Weights of a small transformer language model.
Training: a variant of Muon for these matrices, 786M tokens, 5993 steps.
MLP neurons of a small language model. Each row is named by its layer, matrix (gate and up: input weights) and neuron, and shows model dimensions 0-255. Each number is 500 + 50 x the weight over its row's rms, rounded and kept within 0 to 999. Numbers have three digits each. A neuron's up and down rows have the sign that makes its largest values positive.
After each neuron's rows, "fires on" lists the tokens most often at its 100 highest values on Wikipedia text that the model never trained on. A number after a token or word is its count.

L6.gate339:480517468520526443462370537486491454468486524454537540486397450516505486479502555608438516497549437527545491613503591452552550491564519474504419462513457504378626569544485571502506602467547471568464532484484527483495518538467497549513473569525504510539388454483510544460501527488492448420518512394448423494407485517510469467553472553561551549457449415501458582546456584469533511385539494513402458450497542520537502611477579444487507501401495487489603547473469494463486492555458349578532482546510503491466488490458579451444496497460622510430521508510513525499503489511498508435452500562443441432444525586554526495492508430521534508508478481573568461461554545587511446541390476479578527517440503417533546465515546454582393483388453500485508453465548559571523459463460590
L6.up339:410459505492548518549533449511489418409504571431598489523538559557453515452536491529444524472571569441458504610501494503507433421510505478475428525439517578519458548475537472491441567546539442520462554422475518488456481472487440646449477490541473533508482469445494462577481443486545451469562486475497460521567492498354461483404485476580531485384455471419516556493539540495478506412534439503486430521491566462478476443499559549529504538530438520463477475502538499492498483406487478606548473448520483553452514538474512405435522565505494495559524429426521503549539487487479495487600463490482544562454411515472581411664562501479483483602514572517546407564515457486549432627464481489576518559568526497581454469526573506561451461441566416408500428540509442501497600518472568
fires on: "National " 20, "First " 10, "Best " 10, "standing " 9, "th " 8, "est " 6

L7.gate951:588602483491524516510472508521511509506504408570481539488495423457498530544554549540549526485492542467472442486439526497516448509537450518536507495441464580554620550521541512452547406494402421468587433574543486530519497426527513457541525454475449593549515522524501502524402482472526521470473439521463542475417470497503577601491470422446541429479445509456536546527587535543422573545516559643510495499580494455511593513479512410441427569524536532494450443448560437480425502467445574499585640557491566521435434516511489516507480564568422434468496553569541486513474545556511498491511493547494491517476621455508446458465620445516405493482550383553462496485495413485514497574528543599445452471462480570443467473460585469538497518425473568552476496569451519575546549424413493
L7.up951:446536599493550488446442448469528606502494512525423524459548515480499574491474611495346503516471509453431517516610455534490447455455545517548447489519440523467442534448497573542523601497454480534475534422512521532432537626539449537466507528560433516526577530559556486451474400445577459492536483516580423571436500565452520399403464446391567537607586467508526463537517530428515488438508490573494471511492514497449435460547551566504581535638435549531485442428512506549406536549518563496585458537492458530503566522462469457505516471523548532469442467444513465559511469500583468569474411592615508465495592496468461472501560510468506501443402526465514462464539543551560560420484450488512553527536535553492388486517502560535531540447461429511537503539534534440518470499541451
fires on: "to " 19, "be " 11, "with " 8, "into " 7, "ly " 5

L7.gate775:503424437508470492497498553525408494462512550517470569422448384507483541487453513493528482452476468427479484500545463529466600404536546412526460524475520532493477472599618479570457446465532498447447463527518474520460502479503469629389522498458484432499414462483498464509491519468541448506525519513566383513443502517550471531555474504517543515526475445480499483466425387398508581414517414492564439472510609483449471489587500462491486508583497504487456451406520518533508539590485428481454440510550523517624422398513490409413479486530423539506554519505512422553451477530521518456456501417463522459574515426596414492443533492516533528491379466409416555566482474489615411549554508520565540405451533525514474534555479506504525461489427484564489412512549496521488438590439560
L7.up775:485486448503478506545454571507507560460565547557477489506519482579494510460444491485485453476463515476451528597459423494512460600485452487432560559428560473443468538470499458533449560530400591465505554472504479528461502489411464516435489512459521493422431451428364567437503462574484616496530488524601513563495511471476556525505502468524590534521496524575502491457466439545516565498472456471462451638502498521441491458522459472446468468469400518382553482451505398506447436472445375495438497510523517560405466462613445386506330615526389564501514468522445383535501498476465406520470536546527534490570486440505531463505582543530517528497554414495420577468500508543484501463553549586494442433479441494454602472450502509517512506423525483496433525540507468513557509480492497
fires on: "\n\n" 100

L4.gate496:489602481546431482482394439508468531517414462547552453481562512468519586420526500481510432526470425577514477475589542567415526423443511514447568489412360582590480516441529552412538464547576472438472456399564548481525438514600492455468410482508488534503558438523488528479485481499545548515499483471537539473466529426478461530530499484446489556581505407463470500474493428553487518535534536592499484412451531416501524515416520481493394537541461504520447529519509475439444543462512426548448519522455528451615533521517527474545565560541518584437527523539547501556509515508443478500459559503472496529495519546494424609602551483518497468477462452605538510457507477534436532547522562606531600571423621465505540519587527545561476444416519534421536469483567579537460573471513419
L4.up496:480584453446486532507465469474520533614493509505533480496487527498401539460485523504516521559510477504546486441580498471518520538504498550571547432559492521538537499511485490425401476466505453463523447500599426421491343560453475497554516531532461517521589473455453478508540518510537487420573536507639483405428458540472431637557524461425549340470558559480509563483387542529462414474490510517486569567548471455430547543573525503460467519438510432470504550503513496463488555527368601463498472473597530547530553492456568485429501533489480447415517544520483349430512505531504392424399500514494530504517497474492608477590491524469455482506551433451528503497483507601588532572584454491449603441562542534506524456493544478531460497509505575533483491538541472535564492483516507
fires on: "by " 26, "of " 21, "to " 11, "from " 10, "received " 7, "on " 6

L3.gate337:551498432460459539522368488465530430514437537539502384512413513430537598475545487460472498556536445534426455434485498430605537466439514449620470527445437458514528445434506487568479361475520463625461539511608528495585434498518517537559481503500455376368567508525521485411431510510449557581503382480425483468519467457497525590497491472520568535635524478482421434562473491530524511428422524453485476475485500591435500528577527538482512471468463404510510550439428501540557454489507490431607490559531407481527454457565486475471476428541518533499530512550477490469445474495483464459493612503508553512491450544465504482494551421460508556525549461517430468513440526509453490587531495477552541588434500549520485478529469458532487515570500587454481542525510401455519456581505478
L3.up337:518499488532573579519438435559524412574462479543428469540455499379476470515619379494401431509517451515482481532506520424478462605439482494497538502447509537451506395481461494464527488474486552597471459478551457567405462412442513478432460558477544488442478428320509486458441516555485490446538468490394500377495502476491524468503573477408464457517407520472507475477465525519599550521496455480452520493520491495488533580568503494441495496496441463481511531498513581461415425508507477503536505504539492498466580492536481560498436359527513614478475409546538453524455527467540426493470510500526554490481538553447417477525470495526593482487547575507452568550497541454499490449548535519506410526468445422444549501501549511597529602456481631506574523380528436477519523564471462
fires on: "1" 21, "5" 10, "2" 10, "9" 10, "3" 9, "6" 8

L4.gate716:455505487563512465491522483451490509541476525600583407514477463504418488494499447486471514502428422589559449540466463604532453498451528546479477517537602544562503417559398593550530564607543587481488539469473542408521442511395512555475494526522590408466391393591482465461430417565454411529447466517493501513511565522434495527480456477551434422504486531498447459525519472450498551568416495497517397448414501556508486491516350484521499493461461486570458486439498511543375494510481537423498540529479482544465589495422493475487537516430437500502473509579493453431533416507498585441515488506494533540462497414493431627537443489444520484516533484449638499500518392479478538435529528530507529476530482455530485466511487488578511396507522448566578543501500530458555472513592472
L4.up716:468580479582494512468563537536555524459521425516540498588483595486504623562458506451453543481446513525449461507452444479507522481438465525420569477600544498450438470415532460488474538536489477461514565505439494584512567491556520552548566523527577434523469578591532424559476418563537533469451431479424468530481489504471434471552451478438587490504496494491480460536489575461447568559434504619565450523433493424483574585579373448502577423462421414475487567576535526449538581393559474516545525498495494545542613589435501469523427463574453553518447577507490450566574570485470491557522495480556575487564471450474578628504538557433514522450554565440518550483478540445540465505454492515531529501507432454463421485497561495565578479515506525485572513535536493547518454471537466
fires on: "| " 21, "-" 13, "ference " 7, ") " 6, ":" 5, "(" 5

L7.gate395:459539435507566460458531510374556476497480413487643597506452433540546519407530598478539568468496500523511438470451489508478408557544453577440495429512472497510502530496521471419475526527540470411470485522449486512500487468471515514568522464534521507563388524519426492514421511511470522376514443485532548494416446427558491527476462455471551525476485456481482581516464564561536473510490487492422494512487516479523469560609486452540574499566468526441568427408587468514502491506575619519466481459548530445355494508571573575425443521484494482474532582479482399515484522533514485482487443521548486471470604503505540492479508561537528388536502538546429449517541649558542661532430548506442522522498538599527494475426507555539465546400591511455490492456468462512519528457463568
L7.up395:483529427479542449454599457467568648510595553532523533507492558548525557464457541551511468466506462506431510427462565487492448497476562469514492406419463520434492550460536472434504489540539484515569468466502493527434528424460557498621560458549507524549466453445497522432475474493532486433439554608472353530484507466496508579450413506566441549442570483464441484520493518452458456513443553525405470386486457539408498524487524499602515471430498548440516490470565568429475526486533549535469499484410497554446528484512552616481449453463537376493389563437486484474518482507537483436452427454545419567483560559565475485530520455476622488437539575597445522450427540534595508492524479515465498536491522516456542468422486536469455535391527459480474472578477547574580554461437490
fires on: "in " 29, "of " 13, "for " 5, "to " 5, "with " 4

L6.gate277:581548388535515431479431509537526594505423446507483453531554517446475517600453521454496492523455511438469519504587429528497505426488452516512526511426507394523474515526544518431421473417508518483524568489625418446591547538460529479447499406560477493397486472438383383449465568585569448497500531470462478541547491543534564504509475531425455525562474502547441573564507536518493540590525509535430577418524480506427474570472504508478458390501482462545425466507372562472484497505474430460512496488474507532516470442525523555563530530466590534480474472410528416535447432529458467525510500438567503537534515432469456484451547488527446549545501502498544426499451446543488481419518544562479545481453553499482349634479469510526444503577441454580362409486507483449531497494483501
L6.up277:580467522490541584485502532504445497468534471491415490580567518439436562581523519432493472339579519482407505506527494551462496410500485540466483432441533527469486515521475529561472479508464507464527494467496497542502569562437557551432442476462486412375484448390536475416533442474501523557535536550508434548492417442432516539586460528432542450481469510462474648480552449430595530544537507512539465537506628564551482540414412448535502506486518567507422466469465448494526531566558537472509496473514457504433478561536459556480460546434605482532395524400524466450464397473499500438535495448555520462558495495441388453637528528510512485525541478449586399540452462592484445536575508539500450572458457496596498547498527566546414490468433472478513525499505495514501508454448471
fires on: "in " 16, "(" 16, ", " 15, "; " 6, ". " 4

L7.gate5:482525507409566526448461534533608498428471440551593436397444457497495594486507519576537520456484442525483469430485572443498547478569434513514545518464549473591422424467413441555517470452503413480538524414417461400506520476478544524422517463496605523515443493482488490515460489583425418524509565518515546560527551443522529544452452549519520528529441458551537494469503417530541438445467441571531511583423543426414503479510473489465489500516445548567439539478505457495449478513565453425554491548474516425444472485415542521517499502557496537550366468522494531424443591481452423474577533437556525485516527414457471528486410517453616502596473526552526564502544505476448538484492478610556432505464521557481548525455607430416415469478507565547505502575467525587487476429437575
L7.up5:372526517418442490572483498497565438544507481518456505428489489499564622504460536549446512527433563454487445505442427496487484503485395519523588465555513564409420525454453488465463515538471514423468538480516492528455549524603550498498535547450500436441534502478548491478571490618515570484358627381549511562514413479510573469536477508427530447463531430445491483559493554534467500512509545599492595493400474542511517511495467457435510561452533465519484509489514542501484534498544485466519493569555484611450478407407464518407511528534515615444394478475426528497535531428553461554462399402529535512476567576568513490512395477448460569504466489502490555437535513469431496503477523473430399588432471471570376521518521486519496507521479453539475547479484452565506467508463580
fires on: "| " 33, "-" 7, "ot" 6, "er" 5

L4.gate593:614642545454429450397501471439514593406488516499542486387411535451477439508537494449462422511483447459493372418406496485538507508466485475530545464482542473472568553467528489474474472517536481552497473512487542544484395529529502519506521542456445380483476479464546427519507561559417471424527471465467535447513481559431496507486461503504517503533482467461550524444415412505528554539499411523474407475517462431515495594464605520519559517565463473509436525545512552521577460587577530544455511489486544456586484503435513484454350533382445453502420593504429463564484456544524476439445479535431505505460576549436503514521521470474505541523532439527448494445363485510566527473459559462493521554499503623490460534584471522449466431488447546431549553588418487475553470517485454
L4.up593:515537503507555480457446520501503508454530542515522484456406479437602456521554462579556406507374567521530495484511512393507572509437525511463576511500571516494531549471436527543513510507536574598502499545393519500402397535403469483452397477550521419500607584500529441507483506522597464464521465599508516504528530558462475520560609457570446508543483475525547484524449340544517509497572472567502521453491461398433434619450562510431558490540494528492438463457504549530498482547534524459518462510497590568491434537551456539445499488459499466556466516566508461559522493533602475412509495437462475486460508536503497424556495478511531564560551481513433536519435503412636493474460438511456511483482459517506430458552628530525559420477586533509530416512483411433551431540481473
fires on: "000" 25, "0" 19, "5" 13, "00" 10, "2" 6, "179" 4

L5.gate432:466355505481553501580526446514573457482459545454590476471464500578576496558490407520512399528458511446505535488508480507488491450529491477472498407457404480391490549635609501513484525502545586468416509482448535564474495526513565500479492536467489507486507516502588556437484471479373527464614429447463466426512531454475453467582522516439517500519385437478488533483557502477624511484458525529498498432444580435555532532527482529432438544474427474413567521495510453488541424482473472550507458502461471560445550467478635453451492456529560574594504511580508496476579517499444519506434559543491509536451488551499511486562543566491452433443557476440368442436470459596492502432536452522566636492464574482517474482494568470474503540500496458374481474489461480489539433438549537
L5.up432:410367505482599516485489546500494428481536462517612521469479455493408474584513495460482545540584518420560485513515568497475449507525529480592526465436535412491576595557558480552460504487488400462510463584462598464407565539474497510473562513517483535517501533523534529484498502566434485488535453459565478525483442399533477469474480557559467573499448447577476493411452523421483478409501576545496479421501559519509473488567518472505400531496543534535494487422481537457592525478528442536450447519465533537514540505557561606508474437521492547518377419542614579457496509490519490525537555461494520468499588537459452587583516462545556369496509461499493431462500539559540478492419464364619488551503572398451556433502478454455475524497584441465509458454585477542431483523506545
fires on: "bl" 16, ": " 11, "in " 11, "Best " 11, "standing " 8, "ed" 7

L7.gate595:550551523472523422514472531463477484605472444507530504606504429514512528516449606422481458576486480498414450506510527509505597457546514467530497499460442449472515520556468489473510452487594483498545466514550534555597504566453509469509489354496480519458451449524564525533372545546601495462549522480526466492488544509507438567480435604459567447481452485477525507423588526506421451550411526410434532435488548473433442565500411487488437463506369515542411430551412442466583579529542533478485446476499531511574521514468503460477409607496468600493531530477467488547541514535450545476448497412529552472489481510504427443506498487524459431522534512501531463489501424516421490494493635540378576419542492560504496643478509508509439411536527540534532543432427501444444471564534445
L7.up595:550541499400470547475380543450437520543477544449467457550523423491398513469507484547479455481421444531533559528561545472559515467479466503545501520484406414547503512424445603462485485394599498493445437525437511500578444410549551461490434423415529481491616475533504475505478540535543568519443508420461543427460488482450551568492509446490577378538407533610473547443389510554547515491584434506460574433502436410521458486478492459607492463472527438547486520509449531480507585580527485486458479527506505364509492543429508473482507474564582490487534518482573445419435453539522428482490505404523513480550528548537563390452484493517492485491593517538564484512480475448515533434582554544501529510525505527564528567485529483528419551493541448523564559567564507586516448428517568
fires on: "in " 26, "(" 19, "on " 18, "by " 14